config.yaml
n_layer: 9
d_model: 192
n_head: 3
n_kv_head: 3
head_dim: 64
d_mlp: 768
vocab_size: 8192
activation: "gelu"
norm: "layernorm"
norm_place: "pre"
norm_eps: 1e-05
positions: "learned"
qk_norm: false
attn_scale: 0.125
bias: "none"
tie_embeddings: true
parallel_block: false
extras: ["capped logits"]
init: "normal"
init_std_qkv: 0.0361
init_std_o: 0.00851
init_std_up: 0.0361
init_std_down: 0.00851
optimizer: "adam_variant"
lr: 0.00261
beta1: 0.9
weight_decay: 0.25
lr_head: 0.0125
grad_clip: 2.0
warmup_steps: 447
schedule: "wsd"
decay_fraction: 0.922
decay_shape: "exp"
final_lr_fraction: 0.1
batch_tokens: 131072
seq_len: 256
doc_mask: true
train_tokens: 400700000
steps: 3058
dataset: "wikipedia_en"
MLP neurons of a small language model. Each row is named by its layer, matrix (up: input weights) and neuron, and shows model dimensions 0-191. Each number is 500 + 50 x the weight over its row's rms, rounded and kept within 0 to 999. Numbers have three digits each.
Before each neuron's rows, "fires after" lists the tokens most often just before its 100 highest values on Wikipedia text that the model never trained on.

fires after: " (", ":", " of", " about", ".", " ="
L4.up649:493470519480533619562470546513453559582532512533565514423493383558536483527490498517431478413546491522480437582468548532659477411498473579544529534513483501474419527447522566513504521465537502501528536474515598522488464592498540467473514509448508507423432527512429478454483426524508508525488527433484546575461498574426486539480423622458515499498447544480449539586475542476410525536528471462402483443515499489427567473443424465409503485461495552453465512461564460531498535495508591518560608548459409563550462550448586526524498474538511423510537520656477442514507469540392422521

fires after: " of", " the", " three", " two", " several", " all"
L4.up697:440472487490465533441520453462577480567454519493507501499419367519536520476493459559465533540541481488494401536521431435520580510515638469464538488506510535524448482525411524558538497465412491533527481495553543476443530530553546519532412574372505434431445514535535587490511575507458582523520507488537536456439542449414485500521535461545491348458505410505600505546485411531495530523514515488406466470466488531469509528531583528542450512541481546425484471442530476521630550330441481500489460564492553481506439581455463392566486500473415503507550488589499472522529521560429509548

fires after: "=", " was", "-", " is", " |", " ±"
L2.up162:526548563469489516465501492449504414555496465554497526532470473450512483424552482516521443481466544536529567519474566473544516431561539435465519543433459503338503383478505495544459538464425572529529538483558562499469515454586577522499524522477550589491492490587452540531470531488568508422587498470516585568510506529548518493433528480490524544392518482423568469403442602493410500550577499525419411527497487582528576482481496535545505462464381545556490506502478411536570520433449420388460494542477595507522502568463542475513547505538459524425473588368564559546470511468501454557

fires after: ".", ",", "\n\n", "\n", "="
L4.up319:440550550536495524465486556597482528557536494581487506493512547568446543496504479537482572527566490578493495505468504462504578467441571613442581475426500546456482527456510545478522486568495435537376488561553530480463440526559500428464410526529460470428489528412432368431506483511437476588509523535533501476445485524542532487507463469462450466499466561498554426506505503558579393484407384456452405484518520453505588480373477471439510462522464527462567449441504551511488510414527449504535510418496487469515445507400585496527567464477500586514576434599517448536519462509361485513

fires after: "-", "\n\n", " Conservation"
L2.up60:403454472555499510568522514501508492502480457543478585549424462509441412446623476439501565474492525537447509506533602542495568478467563525435498525383442586537422436559440475494545569545460436562517500518569579500434521553481510601502535469523478456560471554435505538411471549522578416424544419499520544508545477519485410477451520468471508408546550541457516515524517475439539559512526475456478505446486451599510464581533543543598434495637418557522452462563502458498462548534502499517444420371464561472486491550478497466510436525460513470610555446446479459469517502478502516605

fires after: "In", " In", " in", ","
L4.up703:497545464466534498553552560505462512514541495506531462484537491452510403488520490453469522423441463546510481611502492471630503361531533589518585530508536466486493483559531518483426465467453549473495611579483544431479458519545460424463509483437460542474495463424492470485449547531387520535542614454554497564497503588409454383351541521466562471497444565557462517558503539495458400446676412415571466488533468455489468479523435452459579424520474421509502523522419456485494502504492592493529516499489463510454469535462592458526578483525532523471510558496511478530509519489422508520

fires after: "\n\n", "\n"
L4.up335:454523436558503383479584516458509531588570437487450492518491509487477452505439446572529547588540479538473430506509533528459495507576532494520592518434452497431481527480542536467640556498452531530536484545517526480462440491496479489500559400493514559449466493479513525508481510512522439484442444484488437441523518508489638543482514359495472414476495605413482502483469522562451523519566470414570472521452542499484531468491527549574443378649486543480524460556498560503533539463510541507570496430437614404542450416531506423563417514423555496478568569431505460560423523476540460486

fires after: " the", " The", " |", " E"
L2.up345:508466449530579507458539557550494496492453531583517564491432413511515482434567482388453509477468557500416488566454427456545541434497585536476470613496464424471487408546480524481522519430439528614431554502498599543500574433520557494469543481410513399491532473460460453464510607453511414383507312493522526495561512597514522475423548561467563464515465544533485522593437541532467427545497495542520497493467489481485467501518477466606429565536502508408512456458507415466513553505522466507529566477478571560523495509510559471501557492558458570547501479587494473517464543472462506408

fires after: "=", "\n\n", " a"
L4.up393:453532636536517505457460516377442551425464512521461467491558403519529498499378474489492513481508498441485473473476509506572549453491589589458530460496568509571491413510567561504497579461476472550511497442496516418489441446576516500521494547564490512597496492457525463471486438481553514471531454422557500547408490503464548489492530598448474427536449514504460491496439545544429510432533492474500419450479551468451556553489521503540445462558426474477430527559490446410520541532508465493514503505373393589558441483466563452517637475406546516501529518457559594517427591541514483639

fires after: "\n", ",", "\n\n", " 2020", "The"
L2.up395:437497489559473508438511484625522476486475515480599506487473474586539513491579481535488514563504520460503493574557607526513488414489569526463519516504424507452583486555463542532563547474487491513491454392474508464585451507614455488564499492509478499517490531486522446487488458501465516631467585539540515493488497483429519499574502544486491431535462493570408481446430489514457476470545429487555527440426534468480436508517531461459500366513543472620398390574480474505492553420455537571450497363458422396429435568462605428539516539554554501574595502488497435520472531508532453532

fires after: "=", " pos", " inv"
L2.up629:542591530497478502424519547523527456543479506522478477490462487536612540505459455475554389466415568481470516562466526534443504400561504558484512507533475446534494471458435476457549556393461547445536493466491477482557428474450450410639389440556514526419481400642560489505397427552540466525450508398580488539403529521533537484595548424473502452452496521474455497505419503505497511518493582500502500455508508460491616543479529497581547398482577527575460598563526523427540505429496542453512566540471511542551509491522478524542503492532540457489488597483523550590512568502516439483

fires after: "\n\n", " the", ",", " The"
L4.up185:581494462496540524504448506492496520477508493527468548524506494455446498592577457482507467473504564410521571607559575375528537363498556533593572565565474454426505472581458470449485512431487515543508465512507504487527561530618547438507453499465493444556419441414519518518467427420508482512476552463541518456432532467479513510535474434451538421497468492439470428505493414489514443543534419583450470512477501442497534448475514619453454444633418536640489391533487468549570477422580519489552488471435473468475511457525533527511591567506535586571555509503569463480508486497444529510

fires after: " to", " who", " and", " would", " can", " could"
L2.up352:542473510458517483542572439523506493441471588450501515568515516511448594400569455458457501531536489460376500636532526537467527377545411445542566516408487464475539549483554467486485432460416497478539518458515433477441427546538465491463484517478566533560483461528369527553561447494441554496533458570557520520528456479437541491470498604471547562561394499558555488619393415443524527605574465477479527458506523553512490392461508470510440544479509522502443518554549557511538471453495449460464487454429578454534459539477548419518513466547562517564586488479482476467510514454576433535

fires after: " (", "\n\n", "=", "In", " in"
L4.up685:388502482472538508481418533522475508578481563551541560458389484604563455460474522443438457521546497496482495516462496405538547426430564486428552444367387531509497480509448498500611483453413431568452572513530507525577517501519571530469521472510390501507548478558487484449448534512583461554477503393576537514503479509369550520503534533470514549521506420575496479608466493484417575429446491467441453469527432479511427536601535516451444518523535538516470487494573439448534567541561504509566580470452574559518443528486525497524592507475491542515564484596522548553430534502502471493

fires after: " for", " of", "D", " in", " and", "In"
L4.up6:613547520484549542385453479493509571470516528506447483503450478456573482482483529451604394502473459472482528513486464469476560526492523493446534529511451458482503530470449609509576481471490462567514509454620539493416466558512512452431451410447570512578510535498516597501492594403523524603540554600497494491547573557516416455551575582463479466496448499571440449498497430446493459469623531486484457440487445484507491480525490457369489461520592554464459491516523438348539519449452460451457556562519463463569579557529429452502422532543469466484518467545520450447435492475548542536

fires after: " |", "–", " 1", " 0"
L4.up398:428471551468463500509498579628605570511434561475485494475478469381405566536534450519529519537486490559493466438371444526510478483545478488497500587570445489473487461480609511519480506531512623455485599598448496492509557498546522477486530441389455485503544440529544475548445460469489515477600526494494424440459508587484442467491487446473534534456520496439508505515442466623471511533488479472454448486420505501541502520418502420497546526433401378500503577522452438504489547441487521467559577526502483431558515624465420501471477545391470446454469541528465522507528539558414516427

fires after: " in", ",", " In", ":"
L2.up413:478493536488546556389538488435463565488444529453538512537508448449505504492505518429530476547480538462399505510467463573549521476465576512406507459554508507473519480510522552436518499430484518504511594616487493514461465587624537407495475497420483425552564563510576502481435526521450510588531487473591503543493443555443445499489663521507510456551432503514527482503450493524612570497596406424404545391521526473495440577544510480468515462462546478510481561573491469467612495451543493422537409498447437525503516567504519452455609468464415515432536533517497446485462585525494584466

fires after: " of", " the", " between"
L4.up633:536405505490577522586464502483495515548517580494463555497579374445443540552474474542506401523502509509491411468472480492559548451589552479529559457599576549426461463491490528430521434511484594459454524486540467450546529460549513552567534492547529493432401551507605598479464520433483551466522494415511580492529534547380484393502492471490511405466502515542500436516539495546561526471409461550353490477469475508442449536506553539546546539544526548525479476511559422479527500484458432592541545430478437506524420458453567504588475486541441471548456523567541497462481500575423604516

fires after: " (", "{", "(", "2", "°"
L2.up212:491450500551536528516534501526512602521519507564503496480427528508550520401478500498453492571526513522436430455374540542558485473503509492477525483373492622548450573575537538457596439502431528593465475522498565487425483516542457467509433511512536544597467524551565495466456516587452510626465474507531518472509498554489408465440501456489508475449359475491453475527475544603493464413565476401422432423491375546406608520493509497458556514442510454549443499404580501543549515565559447572497420446481487505513491592472553460520474460510495417470520486534508470553544482538511533488

fires after: "=", " the", " of", " by"
L2.up644:454508509565542533423513591568589350465442472502456578599486467368516510450494478502449415448469438423495456487457426506544497496483584554529472462365486445393468464549473534546582545451462541516480489438539483485526523474541561504573478521467489501493520456545469550534493483453570492475394528460489473506394635542401494488499434522432517591452538555467493584467496508492411512617484539439451499515460506563497518531540497593519482505490567537504511599505528496490591476444515496387570529501538513493506441518519473539530547485497489443514525418585479519571516484517400491455

fires after: " the", " in", ","
L4.up110:436524567434488567494578515526538506544467495481548526494559441607406551567469464456498564547510640490545507480533465516524513466445559486457437659555439551552504579629474525549543471557565499515488533598508514482518453492451453518517550415430475501427522408572547460413484523428561448523478469440458475534525470474493444569555496460493539433449471484480475404394480528418500515421439455530588556384503458461499457480537568589498540474509558474524480492538533517490458548503492455582557575516458459471512488513455493573499509438453479500554545488472497437418546432445507609545

fires after: "\n\n", " |", "|", " Released", "="
L2.up595:489436521556530568496535449442448492650448499512493488388549527571569453429529449518443433510519535453446584465462423469433486472493535503459471492460487553495529513608434519575510521494494446488550463512465587470519476529523550528521500462578568516583453528456518554504537496514585424491572449475450478488497412514547448464503463375495502508506431481547499441565386590556553586411511432465495470553424539574513565568456454524567495444566513588570481593560537534442512550477393502469519461446554470480482529542506479495447485442472524462603561473374479441505461436532524481457

fires after: ".", " (", "k", " p", " \"", " h"
L4.up242:448485546435538558401498542393532455479437493599447566521537490545562455457468467480531450471469517533468484467511444462467444323559533499426496557553511538467556431475667567553492507452463532483396582550455561503571528480514520530488481495475532507438501400435509413479554553533531486516581535515557559517470500481470505488523517578469540421473541528536438497577474511560494482505490449483485584486484566484480588537561466543507420611533577541526435487497405505440495477403542386495525503456479482476571421581511600493478520500471510442450519553537508451447435562467505559540

fires after: " (", "(", "{", "–"
L2.up443:462481502559492563539539420591533491557538504526480502511445555528547535391479440535493458457494514495451472547398422441450585492443478534456526522453455566466483450560572568525603472509507519583481551496484569488497491399583512561522519524413550494476503440570515558491402483559525436597492525420556567482467472545540447498462449498489498524468369533566443456537459467522541483469613529436482458448521460568413490517516417480504597438485481506576470455572557527399566551444500519450539616498453580512579510562515534502498511475528532454395548536492484503605489544484511434413

fires after: "\n\n", "\n", " known", " (", " played", " member"
L4.up481:465533563415524559518410490455513475483621581503482513617509568496483487562488460518440548555514568501457431529557539498478560577502444509513572514478436526502507493511539503455548454456472484502424487578497517512525492468520468443463546464485533578589559532439383513425531452543506552532441472444547517468525413520481527488427525521443501479474534494560453408516500492565499484503617417401449486481478471464430448570501505597555551607532424469529432558604571436386492512478565465498468492428422501498517491566445597495565520497387514526509571475573508440472454556479496459619

fires after: " the", " a", " by"
L4.up137:500457566440462581471467500514487665536599537505493530504532423509525542583474426487551474445538465489509542510500497518532524417465608479545510536464554459438472479507489433484566478479453463542504585461479528535549606509513578433425517514499524402451431437518591499496540454451496593440528488478483468535483418512493451443508522483480543505494590553456493560508547446498465460486501472503410460365514524503467576466487448507512400469466496551567469520584511454507502619464435464540554581497477476372552529618407558488522466443509502548590505544575513502451481561600548489579

fires after: " $", " —", ":", ".", "2"
L2.up74:441513469533537574405384534548531411556521599523488525568519526412564515471444461485478592571503581508481530484427431531664413509494502529497481591475383564491502491548450538560433444477513607543396487581537503553529490468562506492494482421564526473518448478503628539399484459602493518497543472444552506534441455535479499480416553527447479463507431519406496456453476526460591541495538434494523491535439430497411567506516522495465448534429527536467495441565498459535509481595466506418487416518447499475505481538498493464500491510503585463517510552514566478486397532519529493432

fires after: ".", "mp"
L4.up220:422525499501545568484522472514515582469458468510437442469540545593539464568395490556492441504495502466483500547476559586472497524500552520509513539546568539457439497623485526470417536452505601425512468533573446492415491438554530512550534523508416538491451464513490498514496514479459386568475490435514627545555549438471474546555455550499452464554500501497417533426526529568608498540539436458591450459468482428387525439514457480521495425488495499528456482611501545429562500397514548569515450528444497337531463524481403583507515420498494488432556559439561477529460458492454505450

fires after: "=", " |", "|"
L4.up87:512471490451555479522525516513589474480478516483423568503435441407380439500544539524545559441452501593495618574433389449465485462407508520520511575566423520567484451454524527516462449539455577496492588489508503513536490465505540401478466440449552527475550483464412466561469607539548530419541515439550535536416471498578487500580414566504558466424532487520538445573494513526472530466479527434493498496433480445467542578498495447505518466465456450529477517493525458436566542518494552501402648535520473506572527599524557594485444492445496479405558576470490486536497496605483487423

fires after: " |"
L4.up210:561445530542509539598566536464549515517535490579495469455420529525434473439546508553445406433550509488452507451384487536486485543437461534495481551477489489488466494499515582493446504464482605592571537501504468440540508479580608484511501443411583527607476416534543575557477575550477477541526503486513505467433533563540434533422486497457503438463336495509540446480453558434549608488482494411435421567426484509465443549549524585512501482495488421458415539538550535533532505568500479497510456472528535511590515549526437575480447498563496449469535621405476430557472446499483546494

fires after: ",", " to", " by", " that", " 978"
L4.up156:516455513398519519440481485479500481469570500513492620422463473477449525510572479511491431522510516617518563530543342471423527410492574536437508434526470515575501476441440541495490437525471495444504571464560537474556414430488494503373461558469530471542454511511567547393539519535520487431424407418533505574484486528469491470488537449487526555548469506451485489563468488551524538589583510459444538391602477495444456535514560547438494516525515513434462500511550518426587502570597428566536522498452523579493472557525475398604545464472538532477583464437486408495531534512531478542

fires after: ".", " so", "La", " Mu"
L4.up386:513504483555560560483518555555508411549531420593462568550460513595460553487464448506440433572542517486389448450443515521518516467515497476558535536509486502480498504559569601475529396468517479582532519511495583529431454474546503483421457467438534441434507468514443529495441492586478476462465472469499527552528518576372475534508517613465489484434423553417443628548506479506478487507604505451478445515517438417452536550481544446553602470493515533432545500447468449594509445490547556561533495370461536498550431465479459492485499484521589447483462379568541450548498587543527441502

fires after: "=", " of", " the"
L2.up94:456518476388475479537600485451552450491465527459492539551483397529535477418510521538574499484475511394529424546487463507474596473467524541540461478496556462505446489474391541478579499491460491594471442596619488526438534490578534489462420518468481582516520508510513470480401462485552489472505392513565577498508604544416488566589504492504545585504501460452515488492459546534477473521485530418480447403534413507531461474470453511556414524439579581551489455446544455464421491487546476437446498511476585552575524609478446452529576405514427545444499470516543555486555475501426519610

fires after: "=", ",", " ac", ":", " cat", " anim"
L4.up112:535550507448522576506429541488547464522532448522476632565510443444404551544509491436495474451524448607482581605511519592463566418525478454522511443536544447464450506476469671486585482471521471460461492487491467453491497482527508544567524483398375463414524484529450433445490503533475456466488423462627618551565543554501404509477567554474522537511500473482454472552408563507505525525492463511474515484496480481455505532503588522476567419479511487452479514602510459454529528472482496549556560475397573499503493589427535450545439550459505557470549479419459523601527533494456438539

fires after: " (", " was", " is", "\n", " were"
L4.up256:469539540536496477555520465499525549532515554491495532439474525579498448483556488466462586466501464426475466625565517485479486440601545500512524537459540458459460490433505493547476421529525472509506634476433583624489435470583544489528531556477467590484477441442558455467453568549425441537565483434470566497526507478575466488391481554475474411433432528530483503518457576492468524495574490454413398450493473504509527432609483536486526435502411566531475458565679501506447465542544482532455524563460488470468508534477542520528621525581499470502570527462580480615508476471450452488

fires after: ",", " and", " $", " but", " that"
L2.up439:494490504457493575489479438517566393510416554542504510481462443482555523418518451494516442473485583535467396457467515534530522422552495506525488544448386539445615582510533534578471415451471491560444531496502587467456414415485430494514460482480523478513544461527483457497456575586430521522537410442522541479468444570616567496511563550495538443535495485462463510547462477526491583437579429494486499493565548546491535525538563487536522428484523432459539485497498482454618408532366523547553554491488467549571479525489444481516525443547475571672456529447536436482537554480591521465